Weights of a small transformer language model.
Size: 13 layers, width 704, 11 heads of 64, vocabulary 8192.
Architecture: rotary positions, untied embeddings, capped logits.
Training: a variant of Adam for these matrices, 903M tokens, 13773 steps.
MLP neurons of a small language model. Each row is named by its layer, matrix (down: output weights) and neuron, and shows model dimensions 336-399. Each number is 50 + 12 x the weight over its row's rms, rounded and kept within 0 to 99.
Before each neuron's rows, "raises" lists the tokens whose logits its output raises most directly, leaving later layers aside.

raises: "gle", "z", "der", "gel", "ped"
L10.down2213:17 46 69 60 39 38 36 48 29 64 37 47 51 49 50 29 33 55 36 39 34 58 54 68 53 37 49 53 36 68 41 42 40 30 60 40 49 44 71 35 48 58 42 57 04 63 67 52 51 62 32 64 58 34 56 31 49 71 61 52 28 46 35 32

raises: "tur", "tal", "br", "tor", "tr"
L10.down1534:62 33 50 44 49 53 58 54 54 71 59 31 47 60 53 69 64 46 53 69 70 62 45 45 69 46 52 50 69 34 46 51 41 43 61 62 48 36 65 39 61 45 40 68 29 62 35 43 63 42 54 68 58 60 65 46 53 38 48 46 36 61 57 59

raises: "'", "’", "ru", ".", "u"
L10.down2353:51 44 35 40 72 39 58 70 45 58 61 55 59 42 57 68 54 53 35 63 29 43 58 56 55 39 37 40 45 58 36 50 41 26 25 71 36 46 55 50 46 55 51 38 48 58 67 58 51 52 39 49 44 49 58 64 74 55 47 41 45 56 71 47

raises: "|---|---|---|", "|---|---|", "ade", "---|---|---|---|", "ise"
L10.down1900:36 47 61 43 46 51 63 51 45 44 39 53 47 37 52 77 45 31 54 44 51 38 61 44 36 38 53 48 38 66 48 37 53 50 51 50 51 66 47 39 25 68 69 41 55 38 58 60 61 53 46 59 57 72 47 90 42 51 38 43 62 47 48 82

raises: "die", "on", "z", "zu", "ce"
L10.down119:49 59 65 39 53 42 53 51 50 53 55 75 49 34 56 33 34 44 63 57 35 33 65 57 54 35 65 69 59 70 74 50 71 45 33 53 41 37 39 44 59 58 47 50 61 55 54 47 32 36 56 36 35 59 29 42 64 55 53 49 64 61 30 40

raises: "der", "mber", "cast", "craft", "yard"
L10.down1213:71 27 30 56 51 36 39 60 40 53 57 69 47 45 58 37 33 62 45 58 46 61 60 45 44 60 49 45 54 66 50 45 30 54 59 65 36 55 54 52 20 39 45 56 67 61 54 41 33 51 37 44 54 45 33 45 63 49 39 53 58 44 40 74

raises: "erie", "el", "mit", "er", "ris"
L10.down1827:71 49 44 57 35 49 61 34 38 54 52 39 43 56 42 62 48 49 36 60 37 55 35 54 35 37 22 59 37 51 49 39 17 40 53 50 40 52 35 40 61 61 56 46 57 28 66 36 33 61 57 45 71 54 40 61 62 55 50 71 56 61 58 37

raises: "n", "til", "istic", "ist", "matic"
L10.down2293:63 39 47 52 49 29 40 47 46 58 53 63 53 58 45 40 64 74 28 59 67 38 59 58 81 73 38 36 48 60 28 39 57 46 71 52 47 48 42 57 29 70 39 42 26 34 29 58 53 45 36 59 41 50 59 78 57 39 43 47 68 57 62 43

raises: "air", "h", "int", "ra", "y"
L10.down532:58 50 48 56 24 60 42 45 42 46 60 47 69 39 51 59 43 38 45 57 32 57 63 43 42 40 34 48 57 59 46 51 09 65 35 26 66 34 51 54 43 68 45 53 59 50 65 67 37 63 30 41 51 27 58 48 60 64 65 62 42 44 52 43